{"d_model": 640, "n_kv_head": 4, "init_std_qkv": 0.0105, "weight_decay": 0.62, "lr_head": 0.00356}
MLP neurons of a small language model. Each row is named by its layer, matrix (gate and up: input weights; down: output weights) and neuron, and shows model dimensions 240-335. Each number is 500 + 40 x the weight over its row's rms, rounded and kept within 0 to 999. Numbers have three digits each. A neuron's up and down rows have the sign that makes its largest values positive.
After each neuron's rows, "fires on" lists the tokens most often at its 100 highest values on Wikipedia text that the model never trained on; "fires before" lists the tokens most often just after its 100 highest values on Wikipedia text that the model never trained on. A number after a token or word is its count.

L2.gate1521:532524479504474597537457531540496425472466502506489517483577493576502552467460499527550435490482596568527507486485565450518503535462480503486501530539482460463486583433491455509508505470499452485506513451479549523509572415543492519471441535482491422557580511544534577469537528489461423508
L2.up1521:554413445529569554471528503531553529457503521501552497523498516461501482500509526505494440483537482517481483494533429522476471589496579471469531529488512519520440446518535497485458515535530517522561455512429484413513407495506503490526548528476469584464444476498484499489585470524470496497
L2.down1521:503563476463480485473573446556484517452494452564401523531472466558581504526446483508522556529463476474571454587460419434466542500501465488488489497491531505541481510500488535529474500540488448547433463576516528497520495549387444512585519493481588498492511488489497517520482523529536501507
fires on: "'" 67, "ri" 5, "d" 5
fires before: "s " 65, ", " 6

L3.gate1620:490483504517521493513497524455538444523541357528445556548485509474468451491424549443541506529493482552478566499468463468462514541461562526437510540462506445456486487516466480526494496555549489495506310496536515485488494528449505508513512506530534544468489444512516560486513481361434412519
L3.up1620:527414481515450480509467445503524462488549477530542457424483519494522516464443513587566438615474614483481503565437418481478480551492531475546511498504552398559499506486545477532532533475558510498406515419457525460484592474551523497543534387486503424510530468558574521515550474490474476510
L3.down1620:432503511502512461438526578464480483559517415486400528518449516488516564463513553402506526496516481528538537503539518493493518471498523498490487570486519515480473454497495458499517539564513498544468365513513531528517469559468422468508498560545523498460516522455428533474419463418507456511
fires on: "\" " 39, "\"" 25, ".\"" 15
fires before: "(" 18, "\n" 15, "\n\n" 12, "\n  " 7, "| " 6, "and " 5

L4.gate1271:529471504517500529521526535553547523489531395472557509453447458494486477520531501498518408600437546510487501497522515464495565438467488519491450517524474480500487500534499528521485485486519463457506462483533564545504516507539457512463512473493515473517523544526574502546557542569471544527
L4.up1271:526485519607515509529525505501471547444427547549497479480559453505546510575549462530491509489530489478488450540481449531427503471530501495430517472548532443522493479464550570552525478513544495463513481433465414502567518458568477469508513497513494547569515508460495520539453559491494439485
L4.down1271:477549588432466507519493436486509481527469418535517470455485517535510488445477513449511515488535501513477478487555517519569476528543447483506471468480512580489460530484517479523433475483497508478467536517515543495510555467449437457414535574549505467508496509470510532485564556414502569583
fires on: "–" 72, "-" 12, "to " 6, "av" 4
fires before: "0 " 18, "1 " 16, "1" 10, "3 " 9, "0" 9, "2 " 8

L3.gate1158:515506427523433514537545483516524509454619564542507573552576456476463461588467487550479425486421548586543514530521463486516447510553523426513422467485487506402483543479433453542485488507492488522502569405499513432470453549573499530458481566437498530461478541472511468435589537500420457476
L3.up1158:496523510464515520438460535447498438493511506452511623382375533547477587467506501517415452602493549496483513473512519507448500573512474491447514594540493466545530528447505485506522509509462466453433555468500500499535562469509535482487501474585528418517543535502505481479564526514514537542
L3.down1158:484479481527524551536543451535466561478447527462485512526531506468522474591502491460517549488445510494493494525517571509564439445532521531467418478534500485452481478501491509409524530461601473495575491507583471525458526444445542491516524497493455487449491499536547540445500528474491411463
fires on: "'" 92, "\"" 5
fires before: "s " 89

L2.gate1456:538570473568491556562463511443494499554506533576512555502530472541558505603397501502504485463519493586557528548511518477495512582507401521487472480434467483527527481491469432546506499485552441539517557479520460532480579498517533475528510482509521425511496605532491469591501507553511434524
L2.up1456:501516409525489445580473504507479471470545511520485550486500437488545459587532529466505444480446438456528562455543418460529481478569537518468485484505466516499491487533517492579507456517432442590517585533482511488529550564502502481448498500489469442569533516508467449560500529492499538498
L2.down1456:544455534448494462403541468489556528570497521515503494481483535493475510397507450528504523540493535480474465542513528558469475493517540485536535536483508492472445552399534473476514512445529582444468521455515479484491379475510511484437463525531549560457458455496487526427383520504448395484
fires on: "'" 64, "as " 12, "s " 8
fires before: "s " 54

L2.gate523:493566417476613487497459535465563487470463484468437548471379501458468562528460514498534469601509449529424506498487484466522567561463441547503562483448484426434519466380503502522487524469508520469454496450493477521523486453458514476583460477492556499540500503505495450559492542491488546560
L2.up523:405410582520443490409502460533407616484486493602458497487577504413508504521450494464555440546460496482530472581499476532568566507602470480507444491476501477553502511500445546536487484464565575452521585492466514518425513467551559482523513493495487515533460542524434544439469465563457494569
L2.down523:579561475493542460567463517502581387463495539433525536516425517534496484487493501487483536503529490507505531456495492494461506551449475572530526489516481504525488497444513465534503521526491458526492438481566547501550475536487457447490457479562552523500547489448559431607528498391457545453
fires on: "==" 44, "following " 11, "== " 7, "aj" 6, "j" 6, "." 5
fires before: "\n" 29, "\n\n" 17, "o" 5

L3.gate106:477460534505489478430454516492476584442504500573553472499531539450528536552506456480454428536519480497510529492478482544488531478522445550498508493513429465462529547497604530546548511461535464483498586522509481541518464586585547523492559461513537549498501507461530501548467504515504495520
L3.up106:516490503470502458497437425406473662448528498512509515527490484498544470544550466533510522486539473500493524543510396639429520389536489521501503466460416520502538460465542552521484518456520490472483529524489495497475413526527447590480477434444534536442474464504498434544482452486552512499
L3.down106:549527423495506548587457465535504533566491487563490532547494522552518469449459512496522528514453460562394557473462481512490497523503511466465560552493508563545527434523521536477553525451521509554517486531497473523549509413472492511506454479408464510488481488500493450476471510459498475520
fires on: "; " 45, "| " 39, "," 10
fires before: "0" 22, " " 17, "2" 7, "5" 5, "1" 5

L2.gate854:512501541580536484487479542570482443541510541550497505598527506493478503563446503498513472533474536446563502496411417518509537521524516522533489488495517469466519504453467490475442473513548532527523454549485541463461505477579551442474447511497455443460522516566480439437529491551437513510
L2.up854:434526528590565495483461531523537487446417514522465476566544457491426500559476517443494464492455559466516525482428465573548521528544512512545501476508495533452529516466425495505415416488509515579509510585453529450406546499559531468517457495491480461450538532538441496480516464532471442535
L2.down854:496461451435462461500523414500503520513475437458504527432403530577548488491531516512503566538500487510514498487552512474491514447501467480515489455463504475572542525526496498511553539453535505452520502514505470556545468475470481472513483479524515604541475453466484548502498474434577506483
fires on: "ch" 34, "chart " 9, "non" 6, "Sing" 5, "ear" 5
fires before: "d" 22, "-" 14, "dale " 10, "positions " 5

L2.gate917:548452486495510539475497493514545469440552473585477520410485507563539507536546484534505487592487513525525492505512481483495505496527555562498491490439543490515501470483546460525473470487444495495480489482425480487461515468504527551485570478487508527477513476529566568457519537484446513457
L2.up917:510478476495512495486483491470440540518449489486551576536539531507498541496493489465481497516520553521456503502519443499461511560463503509451496457519526452517483435519459506551490430518466551440554513418495510538513481542442534471393442506462584488518451533503471598553504566478531504506
L2.down917:487531456485524483404486462477540498502470488508461520401510515493522439575503550487493532549477534491603501411490510445475552526497464479499544489577506502505494479424509496479506559493530482433592500520470454554439554467499514485496463435488476467482471497523472503469524448460480490461
fires on: "." 54, ":" 20, "\"" 16, ";" 4
fires before: "\n\n" 56, "\n" 21, "; " 8, "\n  " 6

L3.gate1238:518470494538497500475448511552502474486522516483450500524496450468488553573476502542489460598526476564500506543530479565503514498539474524516429498441550457494513418485472486514523436567535483476541473467501466498528489502486481468491458476559525446504490498537546487569545454459496566541
L3.up1238:467469568576509501506573529520455499426523544500553456580469497490560534527545488473457473483555512548470516503444509510480511439474511460494487463509498437513493511550513529498553534477517507457484453506582540495528473495483475446445478517579559537490513514490636514582490533505494550447
L3.down1238:499529490471492499506521540501475553425459487493528498467511529510488481496546547487447527516468498503471509504494480565508455487495477480489515489499483508567478571531548477523456462503539581500495601513464505537494520430518589567558503440445454541473487540478509489437496528558506532480
fires on: "; " 81, ". " 4
fires before: "0" 25, "1" 13, "2" 5, "9" 4, "4" 4

L2.gate1440:516460476528487546380556465372454496417502520534533475444497500476548414498475445453472561581392520503476495519563432532502512485537553514518483513490538575512448469494474473580469471487462492489463518470489510415532501462492531479509539475547443499433525498534478525518512507572473513538
L2.up1440:563520425490502500479508474472486491620451506518523474452411555518525500568459475522552496527581502525493487513448458484514455522481460500535517458420530505490483476519452535502523503517510504381461528457491512492500595495415578509468468490540455534515479527508530507488525569547445485530
L2.down1440:580496511478481545460615435519571555497442433515450520385447525467439476563463479563569422529466505525485474547496462495506513532512515543521514497537530440479503452534485499521496524455508507482454473473526507436507586438457539508479560495527604525537433505456508491448508472486458470506
fires on: "==" 74, "===" 14, "====" 9
fires before: "\n" 69, "\n\n" 28

L3.gate486:486476516517486476491446537528430497509531557506478496481532452443445544484489419488555509445482546440566434500518570522429458553502493530479526485572512471491498511440514533496492469465526501538464534473503473660412500472571382454511497489493447471520566556493465431475530509538528455481
L3.up486:525484453503411477460469464531508464500518533582483509498477464498478549501494479475529501525527548530496537463453461491478482516499542487483548536532531463508462535537443483469496484550493519463484507540539519549590531523493498483545580522513496433542473571438622472452492538506490521566
L3.down486:499449551492502459487506586519560526526409492505525588447519472457446538556453463532500508430485414514480511488538497499454496529463451484556494509577499551458475503502556518469490504495508490535520540375530467504408519494498477513519436556510471475511548490461460499468538578445451452442
fires on: "'" 63, "-" 13, "–" 6, "’" 5, "(" 4
fires before: "s " 67, "s" 4

L3.gate839:498499492569547451448439517550403518466481479535520469487437442541539479641483475534480442542502501592557487473454464568555436474604497536425427495567509487496494483465532490470497529422538493383504512455458528507486548549506519459499479531556577499517495565497526539503559533500468489545
L3.up839:508491465525508438524437502579447468510453499488496488529482443495540501594483445533501426499497429508595528464463457537580441424605489529408437533585501495485467453454517461428517520464530494403538441530516488517454459509471463480478439518552514546525451542481491496511537532487510552488
L3.down839:500426502413532542525573478458587437506463462438476539555493573415376526403500556484516486437489522440461491518516521463450536546435511488603554493469511460500520507526435482501507499538462543519510461541514505485501511421464533553499510457489439512504512425473464430446488470456548509468
fires on: "'" 71, "-" 8
fires before: "s " 65

L3.gate88:478492554584507481480542451481468490555490496546543479497537461420531541494495460495501509490514528531440470563581513494499515537542521476508500566505507501506505450541490500496550489468522534542507449533489482479492504441474475562536541454493512480490478526497445618569522436493518487521
L3.up88:557542529414515527493440501496412524529562504519512534483493511437474479530504476493518510571499497486564493544508530451500484486523457394484487553492539478450532537462488426412375508489524469531496510532469467490528465493506478527593511529541515470469633501458527486537516527535429518483
L3.down88:520482621599496432513582464466458529560567505528555471482524496480623465490507491463429515503518529451457509519499480464524502448534490438471497525491494438506494487490458534533542463504545525469492501509543520432476515538527518476443438437566506530536488507530438529583485520480412547453
fires on: "." 50, ")." 19, "). " 10, ".)" 4
fires before: "\n\n" 76

L3.gate920:482510442534583526545550538521474395483504469500467485558493479462477522504503525510452555556527543526510504502485540545509549517499552508423522526475601502532488502496509474500446513460477448610548493604428536568527559467463536529529503496429524521469517484467499485475494507358430480441
L3.up920:562487511498578530510505440513506523391405528502501542465552562500490516484514504490475579527483516537448453492448476487481455525457462484456603440471504502552458438494468540530569536516487523479567515457490524526519552507456538485461488472546479456572530564533513552442477461508506415517
L3.down920:481522466471518515472541464437521510572528486487486495441485463483494435455463465511490464519480464479552490565450512482468522557528451491462480476463505503615570507492455423545483490479464427513492474434438447532527512514455555493526528507476535504479541559506483499504488551463529518532
fires on: "." 65, ":" 11, "\"" 6, "," 6
fires before: "\n\n" 59, "\n" 14, "; " 8, "\n  " 4

L3.gate39:499481464486473513523451458498481483522531454492509612480462499493490498451486513498476486432543527451447529545512473556500552565485525465466540542580555470523464483465500485561502462454479486561489480591411496500554506492502461504516489455487528459505558472474525525446508590453440445435
L3.up39:507509556506538458554501487487461540496542503493498545481529488484560423536503474539535496517466499511457546397480486534476530502516554519519555443515526517464517532497539548517463511572505532512479571503560509613477544510456517491478458512515525599565486549461522457476474543480398522472
L3.down39:508499518527428525419496431516488497487434525450527497498455535471487521455435504502445448471498518513522518543520530437502468506560453464462451517491514478527470525481522531544497506465531469510561409486601516450427500483471488505518520478511494487482437524507544487477458455518507497511
fires on: "'" 35, "is" 11, "e" 9, "le" 6, "ab" 5
fires before: "s " 34, ", " 16, ". " 6

L2.gate647:450423573524498545438491549490416511483513489488529466562534454482396499415498533567530577561423524498504509512384491546488477494532572449504485512570529485479454493592461515549537519424462523464572502502525553578514558516489497476489509525523451431500498564484470547473495484478482452537
L2.up647:484509524495538454520525494437573484483501451533528547490517510445537482513436486563553483546501464494524455548499460472483513519528565504434476483505493510412469546523388515466524464575559487504478438507518464531464533491501504497533491534554440490512522527481554495527527483534474463557
L2.down647:554481468532510533426508489544406468531497467560518516466486440500493529538526552401474526492527533574521582477430496546397492494484476532519555500570476488532488444437546532468469506543528554488543503460483499463463551513577519544459465508491456560584389465549498465486508445501562498472
fires on: "\n" 100
fires before: "- " 68, "| " 22

L3.gate1476:557388478495456443484466510489505567484515531438504536412460501495543508534484450497510423547493492512443460546535502544540506467534496461506481478511545480464466475415442526530507460472453513501497534489489551548505467493467495480462513460495483477504504480505483522510491470607480498506
L3.up1476:555460412435525489556489451494494585533481559444515511456518595465530501510487575492450431503476445476447484529541538455544545535488495508488463485455506523487498465460421508478522482563463499494546543546518513594509466583470535474470504462538483521483489526516449444523462444577537521479
L3.down1476:394550533561536528536439498539495412510515463528444476552530502536477450490496498505497556491530496469557463501523533491433523514478531472512532440478455539499518495599538464463537471519505538515501459514519486487486519434476527490517500531494482533513431457515469489463537492434517513507
fires on: "." 46, "0" 7, "ers" 5, "Chris " 4
fires before: "\n\n" 46, ", " 6, ". " 6, "–" 5

L2.gate1253:562542492474505458456544564504472427477497467500529522421500525474430429530478553529500424443533534516465496484506466515508501498488478463536498512525532406494491467462553470452482457478537461540480491539533455477492506493473560530454563506512503489519579490503579508451519475532489504485
L2.up1253:580466481541491462504523450518512422553502466528506517414519526435506453527450522537584441454517519509503489493535489575539526507463484529521515495608582450534510514470591475445485515498513514592454490525538463535497472519484525530492482510546562533531506501469522496513556492547444477479
L2.down1253:444491575471505534470506487507537610468508565492510481528458437508539565493519549507508526568576522512521521470535555443451486503492525495464519508461479510500498529533407519523521520531513506439543487466438570494498541484478470500542434473490507487513465512507503508503481483453561498543
fires on: "." 78
fires before: "\n\n" 77, ", " 7

L3.gate1046:486440531481496514461481496490468557417541515511542497484438544453481513493496533463505445497506529548474514472541441590500519507473527509462504487426498462446510477462490539512485516505547508522551555442506502415491510487503505483439539470383542539507510543577586562568555445476494427517
L3.up1046:553468518456484496487561521499500524499537537489546509483525556508480460523517528521480511536516480523513577441571512546480436510489513501501539492396449489472529503506534516512542498481562530505545570454565521506535416547541469497419516508431533512495501525501546459530447489469543478509
L3.down1046:518514493534480526538453434508513534552537486523459480547507507486570516498541487480476558519498432423475506520426524489569401465526516548521520447451626473533575502595497511504571507452558489473478537551411494516536460513487482532542528520578470503493512483505476559416502508489473473524
fires on: "; " 50, "| " 29
fires before: "0" 27, "0 " 11, "5" 6, "1" 6, "2" 6, "." 4

L2.gate588:506487509473496446464493445403499499542502563524485542445550493457466518526506505552525476519458507492523580501578466523528533527595543496456503470513567465576529523481526371540521465461525504492500529485475471495516488516536528441478560515481527510472461482490476604521580512551544507517
L2.up588:593490484509560567524478510544486431465514467526445527432480538497469495492477477482556527519496517497469504508548433545444487554471550504546543536469530533537445477463512466473432520561491556489453500460439473446530549392539494479532503392437512465530491469533501492549552537510476439470
L2.down588:515460485491470484443495433410562550531537510486455482480480446539540515563483535499507484557449470524542537485510520396550502482570495505462489476499468419525535480492477474486567460438455472542516485575567504462542481568463506473498516521543579492435448506449480494525497506476562578505
fires on: "." 71, ")." 19, "). " 10
fires before: "\n\n" 84, "\n" 5

L2.gate262:534506515501433507506501482523432468499511487478437510533507527503435513496504510432486463490548560506573485496529537486478465584519554508512499571491506546497487538476536436533504409468469464466437550469526523398529539498475530476445504532506485511567490552512493574474494518528431432456
L2.up262:573473487537407556544441486536548497466485520504529506486495487599470498546532502485516511508559522500550506507494511432511424552530532507520444498547479470519472526455524465556548486531437457470489554433512487453561468513464496551509595589505522576541545538511543567488515583503530455511
L2.down262:497516485567503544503556514488511500437514454511474493498429469486576542547515558555568549499502457490502582559462420489554524507542542535507503488470545543491509464537499557481473497471547443472521415520460503539473487510457550563522514408452528489482444532541552476461446535515508564532
fires on: "'" 58, "one " 5, "al" 5, "of " 5
fires before: "s " 51

L2.gate663:569463506506442487525407539574464490463484462518526487468503445606515497430523422520487518492526540525536508503475575489554474521469495513468517525488476524517446526510516507553501455431444462486449549473593474478468509463499392448409454476527515549519517487506571534562491507524473462505
L2.up663:473544473485524520514467453484434535435501495447519484466484513517546492534491520477445494534517425516446477473437449535481563460475508523511481517423425530520500440463488604490511488547509599495494506505584523519473506460511498483517509484488508463458468499619495357529485422534536517564
L2.down663:509485508473471472557438532484487488528534450486525496439403508500437511534534552505484490533478524455501514534529568455498492551467528481555471505497485425446557529519484395542472570524581469436441562553485459467522498519468442484531517435472481447486426541484468536499498457462521477504
fires on: "–" 79, "-" 13, "at" 4
fires before: "0 " 19, "1 " 12, "3 " 7, "1" 6, "0" 5, "2 " 5

L3.gate1012:458497529536510486453499501468485456535559472494429529502486526439496538444518513540481479445474579506528548553532526500463525527510491506537481507484609487432467473430557512458423462449516571526472530488435469448484578482461530477570576427529450522590586538452504503538528432529496515511
L3.up1012:451504504469534530538507443478502501574504528474448511502462505549489448496462401574532525430519523428497396517507574520492479538541497527625521475541522505425454525478570453496476493533462528529454460569574494562459545464447529479509473518478483434514552485408415431476563516530549468534
L3.down1012:549464581531411506495467579506492524409439430467538512541528541517557517480510483427501522533491539553472507480495456523557477481471544488462487548507529464502485551566514536524539466428501488434565535474509469493583521416477492515549446481539512515489462479591543497480456528506502477502
fires on: "==" 73, "===" 15, "i" 4
fires before: "\n" 67, "\n\n" 24

L2.gate1163:540487497520492425498504482484513466467469498531491510467474494487475498571527467517500457534489510483579515531543515535499444505600574461520463440527528495477482500494417405509429492446492487491415585575525573484506514504482481500477499549455438497519510480459552537520515541463439485459
L2.up1163:517480537505405442501482469522525539513437471546541614544438521460466449543506464521483497436472505512515553506553474507433470520521512507494525530527543498407520531559537426501456511477538484511503547575475542572505426443461466489507568434437452471553478506495504485545474440449435454527
L2.down1163:501501466519528518545575508496547527520464496468479494496486515545576553469489511452534457520537548505525451536516488490474431468486468445447471499526490526428454516483532466530518579526475544473583482465475536483489588542513484570532409510511523451532542515470512498527538596522492460492
fires on: "'" 59, "man" 6, "y " 4
fires before: "s " 51, ", " 7, "\n" 5

L3.gate235:459447520466493474491499471494468524462515536526509533546535534473504532482493444473504452594506477558519515483530442529515486455593505488535479507507462467554490498567486498503557473509504569461517467542508436475513516490438474487459540525455498579505482524515534520494512440491536517423
L3.up235:514512521478456517457537463499510564452529527504514503502523538495603524593457534447507442536493502548514530535521505507498526470475467469433469479468530514500552499492482554538478512478491454495507490512490411434516472553466514461504466552437512597429496473517544543533552560469456559394
L3.down235:555497465531431546491496469516515550494458411451587488546477507538513481555479585468457534467508500409474430454513484482447455487453524549471542421490433425532521543476519482468480541533483522498480538455453507599485515512594577594561519551494458500538495523497534495481486587514584454500
fires on: "; " 96
fires before: "0" 39, "1" 16, "2" 9, "5" 7, "4" 5, "10" 4

L2.gate478:583504545492525472476482541573523443468466544577485575530454483518447456496530481490491394502555627507485458465521534470489453564551560486424530508528552465488482538573537416481477485460495524530509450504450502529499482483499420614529565564459499530586504546480566567447495484556477476439
L2.up478:490531511459533481488517510552465496415443489465502498520559514496525493502522465446466454524534472471422459472463500573517487521460496455443535457540580513521533505522494504523474604532444575469485528507465485506526527539515504526573502450459486475510500541526499495475497488601574483520
L2.down478:529535537469520535519454457489548506571513511419542508500487521498486460475465520539541514560493525571542450533481512481368604558522550545543510463443497526558499480443501541481472480495525480481486515453486488542485459470499522515503478494537533436454488481514504502448584515440400522505
fires on: "." 57, "\"" 23, "mar" 5
fires before: "\n\n" 47, "\n" 17, "\n  " 6, "): " 6

L3.gate1343:539473560561515504520434438404517509539500481476475514560534479453475436544408484521510475567494477488463499511513466674494452527596464475502507522517510536438499573445515521487495505483476472503540478485560511506432489465511482514469470499508456446542447497397491468542537507599451484536
L3.up1343:517494526575515535441476503511489452523492525551468528504504441530518583479439425564491517535464554534525471502467491591456503566580499456507505579472472489498510556604473501464529463493483459502522438518527513530513500496527403506527480589544514437547509512458431487456481514555461440505
L3.down1343:493571545432460468570408464521459506490531494552527506557414520486478463535479497456437498480515519540519536507568489442523455547542440506407500482514472540446496560516497516510530496502465515502500519510481473509517501455531455479506496507467538455454609523506523435496510470471533441472
fires on: "'" 72, "-" 6, "s" 5
fires before: "s " 71, ", " 4

L3.gate434:524490485529551532489570425493545479465523469501551511438510482460478458517467454475512546481487544492509518482488477535409582561570525476417484509510501447506491489507492523510433447511560494545506455495411411482566519491461475418505539527458517515555464520512544520428507512367545490540
L3.up434:561500457439465480551512493524483453534453482495497551472519506476514406544494491482525457454511519477551459523570468507553518511555501492503510534463536567518466521429476505552478403512528530579514532461446503436403486421597439461492468459476428585533426485521436494488586518528536507523
L3.down434:517426513617513464457502515513542521526497495497471506533400532523490532480525517520522529497463493474427548543479500564537496507445514525531496579475491438496466427557536508493532577597475449452570474521558514551577408512442496492519471530406497429518454512552523502494499545511523492437
fires on: "===" 29, "." 16, "," 8, ": " 5
fires before: "\n\n" 30, "\n" 28, "000 " 4

L3.gate784:465581562532506475534496475544504541395526497476465482513474522517520532505470649530559487556493535476505460531446481427522584495500508436445459518464434475516547491507481480524435518495519579511538512504434570524551520583550522506500521489473517588536542464534515544520513585530424442475
L3.up784:486533483489557502520448546545555511415504479495536548548457501510496427527509514521504506500500502532514454540502448501487486533487572505465458568419472549477552505504490533490455562471441495520445489492493647474492504487487399582476499517439515564474477430528505437553564460467494514514
L3.down784:506476464496473460404544536523496431551523531450510489438478490409468540483510381539555486485524557518534529499519583535534539509441471560522553454520537495511518510500554490485500479514552549533467504457529405492519515551515533494530513528519470511463520548462521529413472495526480496496
fires on: "1 " 18, "2 " 11, "0 " 9, "7 " 7, "6 " 5
fires before: "| " 58, "|" 5, "(" 4

L3.gate1671:471488505618535492406483515533491529519455480550498531489552427508466439511535386533445533505509500524498424525459491519498495534490508526552562578585556508404460570516510451498553411444490505466536502508507442508445480483520434467416487514469461470523497531485534563405481552556476443497
L3.up1671:514500489578476465516512469502471521522485488525486513512510462460436544406447438536503471463522573533485468485508533609511531554564559552554524565474516491440486455442518490515528488445443517493453468492443539541481413520423488539510537457467520448518568473470479535488440506529437404545
L3.down1671:480476577512439581529524526544498526491499484510468538455555482443583478497471484510445502478528455488521529450526444458528531453544487513487515432485515558489514474525470592516483466486493462518544545547512557448474583470470510493536539518474479441523492464481526465521545515517525471478
fires on: "'" 50, "-" 40
fires before: "s " 49, "based " 4

L3.gate1575:539491474592514530487495537468512484467494499523572487523485511517474430545489422490564496477528497535441512490561481479494515478483456519505410561538538452480471471465500433524491515481492481501511526471489510438509527462535473464529527470521497497535526531435558510454583521585503476474
L3.up1575:505487457511522535528504460498531436536443519537561474541436513481432441515524512519507458452582415489459513448535510489568483495454478567545433520552510490498470429487543471531512569497583511477518507469536442431513505479489454481554490504500467536512467568522524479495577500562547493448
L3.down1575:478447522402498461526499463536484517491541528483471519488505467462553531487504568522439493530483463487516529473476527515490449528536537493588550474463515485522570546537479542523505494492551470546525466519483498593483497515446500557446457468509473490505469439575470534510447499412448418508
fires on: "'" 59, "er " 6, "le" 4, "end" 4
fires before: "s " 55, ", " 7, "s" 4, "'" 4, ". " 4

L2.gate300:529522534442462524429528499432390534429506499559509462458460498477533448502505490439506534515503541462467557498599439443557496448553535473453542504531553454526462510547509440623525486496443502527461504453433503501555511543506522468559487468488518492499538485474506546533492517536468525545
L2.up300:449490531447541477432480435460441518574487485467499541499561539431512477528451506529556472473407572541533530518535469568517519566545510480587514485564549519484468523513427482510483448474536547563517538466512544516489516448485551440458496391469478494537515564450461520476521483569505517597
L2.down300:502465576496538526486501470423484550564518505455430528471520544433546527483472495523528478468467585454475463507471500459561475504531505503448514508535539551509502497580501460546517470477599502469504517518538513456548529480501501530403490410578466525537525521512456445434459480611502508519
fires on: "." 86, "=== " 5, "\"." 4, "===" 4
fires before: "\n\n" 86

L4.gate962:442439468572480503487457505495495477478542485470432515489497503496486476465476524541491518487481538622486486554437553511483521517516569490518439449524502533533540463544486533524511482441478568490539472495444553524507521481541552475508504550428522472491491541520483523469529456487497499534
L4.up962:464498469515481519501471435461485507436555494463471541478516519493480481450477535549484456482525465563521503532437562515484503522498598444475441485474496491562545467504454494510478522483496601489511464495497465537482515538533484486519501546479558506491523541544482507537548451486575467536
L4.down962:501602521490528509525550471502494465515535509528476478543463556538459426511416448427478541519458485459571477493478454500509465532583507455512509494484565485471534476498514534564514459546515466471516534490546509564536460530429475502528574456524494531469435542457535452566492472469480427541
fires on: "." 77
fires before: "\n\n" 65, "\n" 11, "==" 9, ", " 4